Weights of a small GPT-style language model, trained from scratch on English Wikipedia: tied embeddings.
MLP neurons of a small language model. Each row is named by its layer, matrix (up: input weights; down: output weights) and neuron, and shows model dimensions 0-159. Each number is 500 + 25 x the weight over its row's rms, rounded and kept within 0 to 999. Numbers have three digits each.
Before each neuron's rows, "fires before" lists the tokens most often just after its 100 highest values on Wikipedia text that the model never trained on. A number after a token or word is its count.

fires before: "s" 63, "2" 4
L7.up750:484492510488497519478526489506521497472466534471518506550568538512440487491510489529519465514467488513485528487498565533542510479486508495513552453512496497494499479521494505481514510486496503511480503523533491499525512503468444513494488532509464475467468508503490497517529476515477456487487488517494481498496490488494472496490517509517495488474465510464465524531534535509459511518536495528466470484490499464550471511487510491519552545498517457470461514537501497441510521481440512
L7.down750:506500495499437510505499508515497495511527509501491486461513524495475493517532491488524498539530479492533499488515498502454495497472527460516456489493511536532461511487532495540504478511558507462510499506548547484492515493498496502480508525507492524538508548512520477480464479490496494480513483549513540546474529455487499503464574480492496523472481502491480497481500514526537496518516489567497528454470476482496496548501430513514482492513503490538503530565493482501477514532471491

fires before: "-" 27, "ty" 15, "=" 9, "\n" 8, "lar" 4
L4.up0:498520493498507522429474464524520479493451505454445534457526522508490536512520496526499509513499535478479497506508499482518517471532487487477486502520546508543470519546521486514490517495512519541506469496519500549553518486500504523511501503492495473475470479513539503479516490471500497505455483480518502481492469501507492441532470524515472489494518441502507532526490561514529489452498482490518539497507496493511488507497461470547507510483537542514450506538518501471489460489545483
L4.down0:529527491529507480497543514486474552517511520533470460473488534524473478468522532502485489463507449502498510472483488527536470532475551512469528488484483491469462502482469499545489478518494541492527502498512451512485486502482497507496499464514479516533535522506477512478495492520480472471452524533471502523475588456493492539551493466544500467476520516498482486504520492459517482511513510499469482489484516511494523483479520507523494558478492489485508497493505504549502527519477457

fires before: "9" 46, "8" 11, "1" 7, "3" 4, "2" 4
L7.up466:524458491472490498534509497496488496532484479455511486537493522470483500520522497496483502505546471486491495479506510563557553512525451513472458501495479512454472497544501520483529511533480522483497559467530538545508490537510511491504546502475503491545487460500534477500522458496533520523525471500488516487456533464524506478493487502521511486540509499481497538514503487529495487462507432524514490519532487523516486504511471506489469486515496535458472511485531462517522525521500525
L7.down466:486511519522512470532494493498485521501534503490495501489507501517522487529503512481524492464474550539542484481529515505457488509509545533511510427467476502540498483491463507488526492515521500461457493479482517496512498440525476516457458525450493501515522517484488486480478484500487500544503515485504509507484515490500501493436532512508485499476438511508522505510509448533538507536466503541549471464423489487491528506487493507519502473482505507517499515576490514494481485483532497

fires before: "\n" 35, "-" 9, "The" 5, "On" 4
L7.up722:537478505529483477512474508552462494507494537482498532497499521468512502488492498540546503526495548496494526461471530495505527450525524499504512491458526520526490578536472467484490501477506512446478523490540464509459469527488507439495453520529506496552460500504489508500497499501544475493473485489552523475499500468513458484488530496479508479511501518518488514537520472490495530549494551499489512505450474486526526507485521480520486526476493488515460519514499496519481494537499498
L7.down722:506405515486498506535453502513477495528509494490499541500515485465499521485495482485492529547494485499500485508385496541476525456509492481494531527473471474470511493473482486475478475478476523481493499501541486478486482500481502496495461528517480502504491473493476426484516497460508480496497496472506503501469497474495492459497569505495481505508491528472498530508515492496490476534487529526495469482504476467474474506501507512467516514523516485526488489475466436523486515522511534

fires before: "1" 23, "2" 20, "0" 18, " " 9
L3.up744:480488487492549497479473485494517517488500483496527513483520517529524510499472497476524471509517459468479518462490472516508500516500500485465529483502497496531511469464524510460503548514541487491529528493515475527514512483495546509518478480479526494531514535527460475524480548509531541506552529490551487460494485532458431483536476509509526529508497447547471502517526507469505506510505462455494535454505492491500541492475559475479486489487508496522462508463486492494480502508497451
L3.down744:440546475534522522522470533473474484521483455481509507517513477495528483462498445490529472499516525561501454522500519529522486503523545532494525498536494537499484465481490515469521521446519513498529461519491530495510522486487512502486490481515495484534500519523503492495500486479518528476519494527551464473552510481505510481479491478512507529501508493505478526454498503503503505499499530483564519508550474469474503548510476475489450512533509484480481475492480476539459521523491457

fires before: " |" 54, " –" 17, " " 8
L3.up255:497520523562532489493484498501474515488498491529479493495480494494486464532490491552528518516546480486537475475489532504475479519485522453501504494497499475523451506493466476493481484479484460509512487497492515551471471486548500550499518491515540549475481512544464466461475509527463470514513492539462530483500488548486463541477527539498517450518499534486493492515483485490496522539481491506501488496475502470479552513524526505509519523532513498492487490498524495441536552511526527
L3.down255:530492485491481461500523464500542486503531490485487489486525494500513531486522505503522549511490525461458502536458457474514520480527464516462527551519489505510497530513496495494520509549528506473516518471496535483536520509484528516550489496479458498509520507486540505528519509450543511453455515467504497502538521479545534490534490508504479547515480476482472496497514494482497516436498507479482531437489464497504454468505473487484497489475520509488496513528513495495504432465485478

fires before: "s" 65, " version" 4
L4.up652:482504555454499489533522471519470536486539474494496495498556509520492558501501503507504462509502513514539493475495589509512528472517521520513542477507541493492504460499506429499485480475480482450537481465496527490476518485531523504524515507496495525517507505478506479492480516502470472500500520476487544501545480504547496529517509492482528473502493513515516468460466558495514497515518517511470498524541480518471464506478528492509494538475526456522497444494485496514465505499488500
L4.down652:507524448537516522488509528553487521468494488500494497466507483548518481507483485498533482462473492463508533455506450509469493522472478530550499472524498513514519533455520528501514499521536504487519469487520501479541482523523556529519530539502471445466524470510535501540499480481515516511506503484497476518520473522486488506496440466490459498482509495495488458542511446450523540491492478510505544479507519490501485475528496509518518522483466467527505519482505499500498556510515490

fires before: " " 49, "\n" 18
L3.up71:483529490512499498495464487507510495469504488507491497545458510492484515534494543425480516513508513464487492509491504481509552495509510450535513528541530516507490493526468489465456472521509495514510483492527539482501501511519455528551536496620483509493509514471466506515505487520514515478477471491491508455485496503513519500474490517525482492513498481521507529532519503480471488515479507475512504526511478528479504510499471507454463548514482489581523499518510491466526484482520513
L3.down71:514525524528509499504481457532496539431497500503501495508513494499501488490518457490521474516496450468526522520518470484478525495535513443578499462504543494498524519485535500506483538440466525489494472532490499510517460569535536503468515529497481526471522500520482485510515487490501488507531511475477482514535542502473491485507475517493488515514472490477566512555506462477494503503535449474472503522490498510510504491501502457474501550497502488499519513500523489454503505476490486

fires before: " " 35, "\n" 17, " a" 5, " an" 4
L4.up442:497517506504481485499485499477471548518495480530479474518544488503489539509504494485520485513534532479534494488502490489535504479480531492456505517524492507492528467534537538531522461507529537475490529501527518501527493512510535512508530528510460491507454460488484498523506489494480485466580500471510493514492492507466493470471508488485455506477516522487500516504521499436482503512460484486480495524529506459487544529502489468467532575479498496517488453443487514491527493464488563
L4.down442:487531527514505517507482500501546447490521482468512503524447514533469464489493507481453552500493471499479527496476467507513519486483478494501517494474532519500524547535491484456483528485504502516497484491484500522518497490495451492482489479502515452471532526482515516469485493500504517509476511538505475531480477529539482508487484475511495500497470516530518445533474544519506448496478483516549514490481494510524516483514486513482450470563534539482456587537496502492472471497506493

fires before: " |" 51, ")" 5
L4.up647:493502499471455477506490490515470513465510562489519522488478476530528534469518515492500486502493504515513510511491511461534442528544533470491518518533503498497493480477441514478530513504457491504496485507515507467478505514491493499520517498495549564485477510508478484462450463505529465494516485511489512532481505451478481516535482546505505468475510478484472509485528436514543502491460549512499477494452536487515510501533460510495529464481534522510460484479486479535537508481490475
L4.down647:492504519549488495481491497478546517493504502524506488534543500501512515484491551454496555490501455516501484495526497448521536499525498490552487465526523484531486538510501497488476449522508514520488546499483506525491524460551432523485530532538504495479520469510498460472476516497511519445502470500506485500479504569480508521456516514470469508483492527538503488482523515525484512478495484507506494499511538527480518509504525508532511516528451532511534485472514500464458481533476496

fires before: "2" 32, "1" 23, "9" 7, "6" 6, "cent" 5
L7.up135:525500502456520495508494524521455498447526467507447484496499510499493496490483512520505482512525476469482497497463473530486543496474505496465489502519503518468500494501528466474512528498487549491518494465496516500500504488574482487489501502513469504526492501499494528504567517495488537497518493471492493489513446450527501515444479515472512490495515505473470523490505518514444492513458582516572486518511530436473484526474491465460473470502493497483527500479497510473501501502469528
L7.down135:540532468495513504482490515495494496490526513518500536515491547478536496488471519457453520530526486507464482467523512480466504468463488534509514483518502480480522531508494492526560481565460523454467521507513550506481463487469478527521507515506546484507509496457513459464542514509505498495499487423510481511529481514488489502534529497487501528523512543494495529505471482506503512508506519492502519454498504511498455481525511476472539488453490500530541487466515498449519536519508480

fires before: " |" 54, " " 4
L3.up533:477469502495507524452496459496517474504503511488507507463510500518430518484537510510544466477471515504477479450506473510480473526483515483546470480510501477507494504489444497465518468540506509518543526497530532484472494535504457524496532522510577521520520496464502460539460509492537480526529519536487475487528477516475487478516522497519488467464479457535515472504509501502503528535490453518501534528463515494508533493530493471478528470482517500473482498483494508478553500515493506
L3.down533:495520531544502505515503544529461538454532470530509500528501472484519482523478472483502531485484477498511507551495538457500522480486518497438517505533493541510483500505543519509469562475477481469504477500485490511506531462508529514493519495499421495499498490540498497506521505499475498500481480486542537478492514471513530520503483484495512502503503544456483540503509477492518494465493510480518479470528445509458459508476493530489467500508536474538493528534505469515437473514473502

fires before: "." 26, "5" 7, "6" 6, "8" 6, "s" 5, "7" 5
L7.up165:471503474503487471519531532529531511455509493484476509541469507501489473476481518510503581464513510497463517506495479490465492486499446531454526479520489535524502528457488502491506519490513504487449506479544536497494554580480478497459517452509490557503513499485530504489506471504488488488459516492521518479498452503499545504514483533493505468455529471505520480546492509527479488488527537486505484526523475476474488487476484500503504488493488492507519523497496519462494466525453527
L7.down165:499492521503542525474548458542515516538448481464501471494508457519562503508518506489458506498500501455505457482499470498505489517518450487514495496474523488487504489491492484500520496490509477501504483488453514538535505502520533485489542505484467484478506517516507524487502507516528492504491469563501492480514518486495537475497520455483520494514490518501503481464502536494494563508474473514544486482534515552510513519500483464519432531501470491498484475497538421475503485447515485

fires before: "-" 39, "\n" 11, " a" 8, " " 4, "•" 4, " an" 4
L4.up428:541527508466501516525440487480489469499479515468478516477466523521545502492480502510440502514487490526491483477484494490514532476498514480548535478464498500481515490476479469521492532503506486461467534491461497572526469489503500464495501472491496463512476522497501523496487449482498538502526512540457521490483562505554500447497523486523488497513520492502495531504524466457476477475490515530532502489505557463496487464495495498498491554507506511507427524483509524482517503509486497
L4.down428:446520531513459493499481504502503506486518516503485494501444499534516564525504548474542498480517527509477539512494536482482511509504478446504517463469478510523476476504470526533533503519512513462523488482487478474537494506489512542480455482524504476495514469463509468496510508521524451525522466526505487516476527476557528520476466451516493511532512481514488519498478487547510495502527505509522483537429452532500482477528479507484463489500509513502500507522485495454509502496518552

fires before: "\n" 65, "-" 18
L4.up587:487525482474515525503490501455498491487484497539492509532445516486565530524491529501511494483524536522502470531476487492456511509509481538505478535455509487523477523516458509452491481446549451477500512471478514521500433494481494525484510543528524468475507521488498482505486518499536468512485500507530485530470536472528489559516468485480454508499512501497488501467512494530503506480472529496533515505506533506502485480495537487479517525527523539506517502543473502510553474535525538
L4.down587:494495477509532502542479532508486475503524495458494494507522481502515532443515448468508501490485537536499470512509481489472511525513502512510453500516451531490475430508480477493495492507588527525523507472496523490494513511539487499490443522498473519518496510511457524525500513458498510476483497471531472495500465476547518512508465512527510491493473446518495461445495479503516483490497534539496492512487496474475538465497525520517553521515492500488498510504464557525475504537506509

fires before: "\n" 48, " as" 6, " in" 5, " of" 5, " a" 5
L3.up2:455493490493470486512492530490486513530481499514552500544510478484498514516458512522489520500508506484496517470488524492472483487522461504518505476494483445538518485523515481530524526486490505496424460514483494477510524508512511473484534459500486507500496478565520477557505529479493477464510479516463512521517490503529424494477520508465422517503497491530519536496533518503490519501501483493550522561504560518487514493532517487510495484475464504488500476520473467480484477500496538
L3.down2:442484497483506450520496464515463509534504512489505518521483489511528495522503480492502521530514457515484491490490483496496509487515476474510538536473453495489493502469515506511507529500464499495492492540491518465457475507534529448504476490464515534524455488478528511562477499500488516486482478484487513513483496511459462476503585489479474511481500539482549496503496495466498549530483528493500496520523506456496522538530521475492510557458531466520514492515482521507525469435474488

fires before: " " 69
L4.up497:520441522508506475508492498519479450484489501484503521475537500486491501515478508501509527456499547486464528474507487477506505471492491477485517536468492533514504511576514509523506515506477540539489526478509529471507490514484519496506532482503451505524519507481437486506469465432545488536491542468475506545540508524521517458522462515538494475482504488478523489510517530503495448519496479501532478492523508505522496465497465479499529486521506559464461496523495532508533479498511470
L4.down497:545516498475494533483520519510515482445505504485509478503517514490511461487539525493482468502547508484533532479466469542498549519493494563502499456484527519561474485473505468455481463508530489523515472486505484536500508469517487529483511514494480523486507484472521502476485469513500568474541492510473520501486513496480490530530501521474479506552478492510521499533485501490492533481533521495444514484533519494468525463557483496468479497526493459499528510500508491528484471548498543

fires before: "|" 29, "\n" 26, "-" 17
L4.up116:492512488483474501523484526513485497495544488458473517538532495509515531515492500532484497497499550508479500516539522449476466509513486498460483519507489505558551498545521504475525468480541469499495523493489488500526500511459483512488505509487489478491466470490474498536501500500540503482525502545547508532497471416445511453519475524473490519472482459527494433466489485516488483491518500494520487482480509482484484494484495506519488509522535570507480494478509490439516480528477486
L4.down116:490502470509480520457515505502511459534457513530523529508455526539495474476488509523519490488506510525515539536493469498520529550477448534509460536506481495511479497488485502521510507520518499466527526478473478522507534440535506529494516499494518483495520522478496496481444514470531521496496491489537458484486470508526465530502467500479494506555481482484521530509470480534535471489422544475545514498522524491473510482473498481513482515529445520503520506474488501515489473489486546

fires before: " |" 26, "–" 10, "9" 10, "7" 8, "8" 7
L7.up230:540498505509464505476493501525512495556535507527467476512549488465506492514495503491437463516473463507537534525517531446521533505532542514491538496546525508514498506482534510517466493533494532444452509534509507554459486490502509474486503509488514528476526510499552517487486529532480502512510487469478471474507516500517507492540489504499495479517503550493496523531498523472559483478529497461475494516477480517489501522449514511470493487492491466511549481492471469494508460481524486
L7.down230:431508503532501476539491510487504473476505465480495537495490502495459519497485491478509484479524549489520506532503522526452532514469488489507495471456518472454453486530522510463507521535511518506497532507485471508474551502518487496504506535519534496546519496496513507484482542498484512519524482517515502514499463557498462528509471476531509539496496505505529476491521495511501535510514476513538514517528517495517475442470495499531467471550520528442463508483535529548546477522478514

fires before: " as" 10, ")" 10, " by" 10, " of" 7, " to" 7, " in" 6
L7.up462:472514494444460504534462486542513462501473494492529493490490443516506491510541450490491500452500474518517478515547488498512508508511508485503484490497547533505486505534534536517518545509489523469498526554510539481465473545493499522469434499497521544510479480489501530533465544498496518534493505484509525507494498520456502519480501516490494532524459434530513484512480538474465518504501536501503503516479458493494506478527483456478503497513541490492505438505498499469523493478487511
L7.down462:509513515512514520464502486494545474506571485508532510474502519526491490501431506506493521517510506485502505561463520497456452518474501511481473533503501449509500489528512418486473544475508529494555504511487490498488516515505491467494534446533445528477528477508487497491530557503472481505487492483521522496503464510546518519509533485508511494488473521522473515502470514469515480504497473452479540503497525517513451522483490526481490472495513484526512524479542499524532492519486493

fires before: "\n" 67, "==" 7, "-" 4
L3.up348:527465541507493497475500457521512466523507512494489499556493563465504519484506526487526510497468507534486442490552483485478529491521507493533500516479462484488491511530487516503465486523533507499474532435489512480474474468486505493508494532510528490539500538517494475517470486474507509523480483486420501515519493472484487483540547472500488507530497522549512492448512523532498527467541486501490472459540520527508478502456524509523512513491455488465505514508467499469518515508536483
L3.down348:501544518481538538513522541484515495527479520512487439461478477530534534543529470492500527490507506540494480534475505485530479508504458535450503487505520501445482454446527507497461525494492491481515484496476502492523495532518500506497483455505472513500466518501462529464515499542498483515518497547530527487452528466521513531475493495490465478479485442478492496491508493472503528508467537497485499534492475470459537496502502504474509530487482490514504452479458508455482511472523499

fires before: " |" 35, "\n" 23, " " 11, " –" 5
L4.up231:490469538479460470495515449489488476460489501502529500530508477480513510522484519492527481522542499469511475530489497506528535500511490500476431513500525468510535528485504486515553472520536498489531521510519529498471503504492507530451550488491509467524486483497511460492519486514491499492498528468498518545515487508515519506529483503457500509461490464560482501521517457491470526505482500507470500435476496454450513480482506464475556561519518541476514488498538476513492472498480496
L4.down231:502541493502534523496471549493501512488524488529445543484477497539466520447505503488453508442495475506492517467531452501459501499462467475522477466474487498500523490518472486511541495493465523528499464498487540527514482515486491467542501520469499533462545491513493538505504534462499470499492508516509492506523521478468509502493487532502538515536524527516551491467537523563512478499538502479534516503512511536520509495512502499516508438492482477502506513542490476504493457531501525

fires before: "\n" 28, "s" 27
L3.up452:493494503486464540484506505500469526455509570493490511491508541482474520487539479502518521484462493533502522467514558502455495489541482483523487503561486442515490501485548500502523484458458498471479476514480516517481466536511511510506503529521536520486491517548504504473522511526524513522512456509494516479484466456495466521494481525452464475519500517507548502505504486464488466509500504497488492543555488503494551500480514495522482502488511467496537443478496507452510509477512475
L3.down452:536504515490479483500551497512530527475529532464510495516504498471498479519452517487463474519527530491531533546481457518480488510479477479468497478472497442551500478476509490488518468532533495527476542495519531472441520471434469541511491490492518448508491479415496523502491504467534513470501496489528528521523551529516511473496482475501492499555546509491510479533485502509512505492508479532520513479505513499522503512511492531477503512461507503488498491484529492521500499481464520

fires before: "0" 34, ")" 11, " series" 5, "):" 5
L7.up143:498487467496491522528484458516471554528496469467522471472486457506534509513487541477479500543465520569505511512495484513496505480499534495495504500523497515469536509468471506475481486469521521489487499516438471496457491485503500484551531458479496478458504474551486500485466466474486524509499482489500508489493495514479517526520506509506518543444503502476504519488529539538514529509500512508448451504484515526530539486514528445490472482464516545505489471510484481530534506453487511
L7.down143:500480523488528505494443477500515468511458505489530479470436489514479463505516508486491474512467498511522502477450464516520508435444546534493489448533543514505479480484466477502541523520510479516454515492496519474472537506467476536512500498501487525515471498476463504512460493520491490526468484521476519501490487470473519528531488482478490527484492536545541492541508538474501482541487479489528513514503541496517487530511520491524476515511480526489512521516524512441486471542497486

fires before: "1" 40, " " 14, "2" 14, "0" 5, ":" 4
L7.up220:533469536498521483432493446555515467495490536461538520513465520485501483543533476495461540479507522492513516513457489533510485485494508494476522481492498492487536507503527480503503508499487514508489505544479539526502449488469549499516493491473476481473531501467494501494504506513493513515500495498474517502485478490504491441474476531500519473462503507500475543492508587507462467519475529509520531447519527514481537489466489484504477504505464540492503475500504470525463552497493477
L7.down220:506486498529503485496462471541488517493512482531441511501487510493482494544492516501483486485470515522465495505499449534495522476507527522509532483523497500501503455480451468464477507522528529492503519504529488468503497492518496481453461495475481490515496474488520505477546496522500493498478486451523494566534506495482502543475539460505522486577484493531536489503525468485474483538465509432529527496505502469519492547482506490485448520480509477512459517468503496489487490494527444

fires before: "s" 74, "t" 5
L3.up360:517493559497473535500531553531519482436498512478465558508515514489483525480542509499494473464525534468524486532494531456513463499482498464504456469490507462527509478507514515491489529510495542509481475512496477490478502515522485477487459507505513495533470490542550495475462476523503515506477531502507547527518472474499503481524485525478481464521531480506509524492518484482507460530469517495512474516571478472492503494446496519539500533485522477466491483516475509477528502460494495
L3.down360:474465498508440486489514503486516545491486529490470511488516499490495522515488541505519479501434498518495533517486498551495464505500462509510535503468538529500522488505520467506504474477459536432493481521530499495447498483505500545518524480523509485488523491460484468450548532492523481524517489553519462452508512551458473512488512464494460516494508503489519479507549510480491518490499550527499489533577477481507516499477476497469502505489499455484502488503491502485513479502495504

fires before: "\n" 49, "-" 18
L4.up183:528488506495520467528485506515484463462497458515520495532486535545513504488512517507506509512481538486474493525514474478456495486473484500542474514484491455485536502528552493518517498529547496506513563506482517489524502487485499469442507519462502541520518471447478506476497542472488507463512455557503501512539474498497480526483464450510472571514516462538467524484533482489498509502523510492513540534484482526508514474502504462489488530508466499499494512487535485495517490531476470
L4.down183:456512503517531542447508531512468517479506514484494473501507491510529491496517480516538505467511515472500501490473498509483501508496472460523483486500486482510505469487481477497454488524498524530495479508443508508489519436515530527500484483458499484492507507474507543459506551508549530526517492521463496537469546534494482547461431529530499496536517511515500494489477538501500545497525517482528495565490499498491485461463483447498508482511483490533473494521549501460521509531517478

fires before: "s" 66
L7.up696:495519513506493522518499518548502535495496545493513529527473495469479476507486498514489434479482505500461514494517517503537531489479499489523471523544514484493528473514536498500482481484498483488515435491497504503507516485439558497499472508527493503446538522464493510542530466466501507483544470521513510508466489488500495491518479494453453520508517495500495475530504506475529562535530505555469507506481522510507470528528501458508481526455498455511539460536493499455503486496468476
L7.down696:505530496491485441490487483511494524498474530494431489506475538523502504456492498519529552469504504481487508470515528543527462475544500475530516510468502471508482484526505462489475444484543493482522539504479524532493462522540471508507525516474520490487438503523518483504434493488524524501525505524482500511544507462507517492554519530499526489514513486518487469488497462544551485514470478479497538489512496505492520486462500481525525534492490523503496520520476485496458490515507548

fires before: "1" 15, "2" 13, "3" 9, "il" 7, " P" 6, " an" 4
L3.up80:529490480466541476484441502499480483493512514538503503477470538505479506513505501485488492524471514545499481509503482512455555493526456529519517492523522497518502429515449500522489478475533488488473453485489503494559535460503497454519511495491476515471492522492484530547518511509519514490531514475521507536545536483508476479500515446549508458466526458488519500504488512445494500525458549512531524498507495499496490533483508537470494511486504504502491482526526549513482481500477511
L3.down80:477485503517463496517487506505523529512478463444517478564550483456523496501487492499496514494474521436446519463494475494520499500469504489503502487511511489513495504461506520460540537547504525466524536469518508504498471428484498502553472527506494529523505474497493501514454496486546533525513543549473478510480479480481544505488515510470475519467495505497514477506494500519497484500482456492532480504521486486463498526484504487537510482536485532524518507503459465522543515537522506

fires before: "ed" 13, "ing" 9, " to" 9, " of" 9, "e" 6, "ions" 4
L3.up400:462502514561507501523474494512492472520536496519503499497491502531532560474508512498504518471477486517467457472504512481475527499495489449488503476485484523512481538515493465508495575504486540493448503497511503518495511471498463469524502563465497483488530488488514541504487551506485509475528503525530454489536499510496528529475422527521525504529511484486476472531495486538488486541517495501503490492469553511493506491507516468533496476476523506505532464497470514507519471497448465
L3.down400:508509482522471498554539539487480499481513447497497509500531516505503532497485507481463465512508540489507488471491496561513498480465481509487501481486531512523525467528488510484491493531494514550484526530485532470495506532480486505521503520487433469505490525501501508487457518509485498510509538508454496525497507530531465475483493507541552500459500518507467455503470519530483510546527436460494493521530474511554474448517495474531510494525486491478540494454500512503463536487475485

fires before: " |" 38, "1" 11, "2" 10, "3" 10, "\n" 5
L4.up734:512520498480455494494474521550472460465458485453482486508473475490470502540522520495508478495490505497502485466510509476511450507508495495500487515488501521498477496513501527542508508519483509487491510489519566525524521560485556491550502513482486485496524524521507515509502514513509468507528496502482526537498549540492506529530507513481470524488464479476509477488502461487488490461437499490507555498471515465529492534477516437550474540529490501452485461511504461463507506506478534
L4.down734:525492512483503505464500547510491520480503546498471504522516503507484497497505459530484459522490540445518536566487491476524500474464461504484483460478490514508514519553539523480477500485532548503482473504503497520501495511509457521534495518533524559452511467490480516511482458483535508460528482489516483510499452518497504512535504559495513463563496514508487508519468511496505492489521514504500517453537538512516472497491506520472479506450497498521489527464521513502510473473480552

fires before: "N" 19, "s" 15, "E" 12, "W" 7
L4.up264:497493551464460481494471527466488458516508507475474496497481495490483525476519511481447494494517466479523547501509519499526467517462517481484471510476475475473521507460534510512476500533506503465450503468478462489488469484455473514495475513471486484520454487474519550453486496494509497510548489466529475483505462451484486491475526476477458523485572465542474472497512516473478528470456478505495498511536499488500511501520484486480468502469483527520492536523498510501534538499476513
L4.down264:496526475512498491517501472531476508437466494518484501506529459525496501512526479490527513517485542485478449523494472525495498485481506534487539514496540506486505510493461490465503527491503504515536536504476547533486530497501488505501559483504527493472548528524478427510499502485448502498477559487533494514520489493516513504523440496495481488506473556523506504493493451563498487525536510487521546483522523501524488515488505478517510520502531457511488471494479465498446450511481496

fires before: "°" 17, "3" 11, "5" 11, ";" 7, "6" 7, "2" 6
L7.up675:492481482471510458510510533528490472513485520491543500494538507547493513539547505515466507459510556459471514512444507500475448506516513491519507551519486474498530477527495499477525500516515506531505495456479544503514481505503478502503494505551500503468523531500473522510507476467510478493518531521505495539486456534531492525503479485486517512504536484536493484536559515458511477537578493499521507499511471525465489525469528514493499508500454516500541504524497484552522479505484528
L7.down675:519502465487515498517544541486512501520495533486490486526503485516491519467510513582551500498518499521474508501548535509485493513457526498485509530505501529509478515484451492490503460474504510517460494551419484494485479500490499521510523490489518462476519454471535486503482474473504539490459479499482487543498520565445536494493531528503514526507516518503481504501554462511481478522505542489466497501505491460509483517450495502491532460487478489497525524486488497474502481472481534

fires before: "\n" 22, " of" 14, " is" 9, "born" 9, ":" 7
L3.up687:522488482539443496496478482505468473519472527463521501527516482502485482493478492466490546466447489437523505504543512473489500478515495493523455506470488524499507519536535523511539530495511498525491499498496513504515518534485489482484500524495546494576518488490503552504514506483536480531492542482490501477473487500470512493484474501505505502497504513530526502501528496516472456478501470517507527537514513557499474520499506514542419469461491453519501487538490476492485495435517476
L3.down687:496477502475480524527539473482500466504493507461481473521493524539537524489502558488485482515523485491519439484512489516513499481523481495484494539492520477518449484457495504517483513479529463472510455476511489523450479507562477503493511503510488500456498560494467506483484518490521518503539507481472475541528513514478515498562528514470500464535508529485534498486510488468469503531484478494490466540515503465521519529506477503495539531486556427486505484477505482515520530496474500

fires before: "9" 45, "8" 9, "0" 6, "," 4, "}" 4
L7.up765:511486507511514460506473524563480496500528470494464538536490534528480480506496484510491546488547537479529515493491487488520520529517464528503449510492530557508473478496505480473495521494478527519511489476533475507535484482498530498491499503477505488523450454494458458502497490510496510532482518527478545487528475499503467487489507481496487499457473532519458567461528465533492476474501495504519541499477499502494489524523487507524488434476521486459528520480515470458509490551480482
L7.down765:514518482530485563494484495496458499494502520495511473505510475501539479521513519507463465467481491459511456515476490496526541493514494512505525485508511462422525505502485471541490473503559541471505496505488515520485485492487500539493500488468463478489470527473503507484497521467497498477527505486525512532518567485511488469497574544529513472506504482478470466515477513491514531496503559507502502493503512465496549528512541472516500467505499498514513452526472524568491478499483511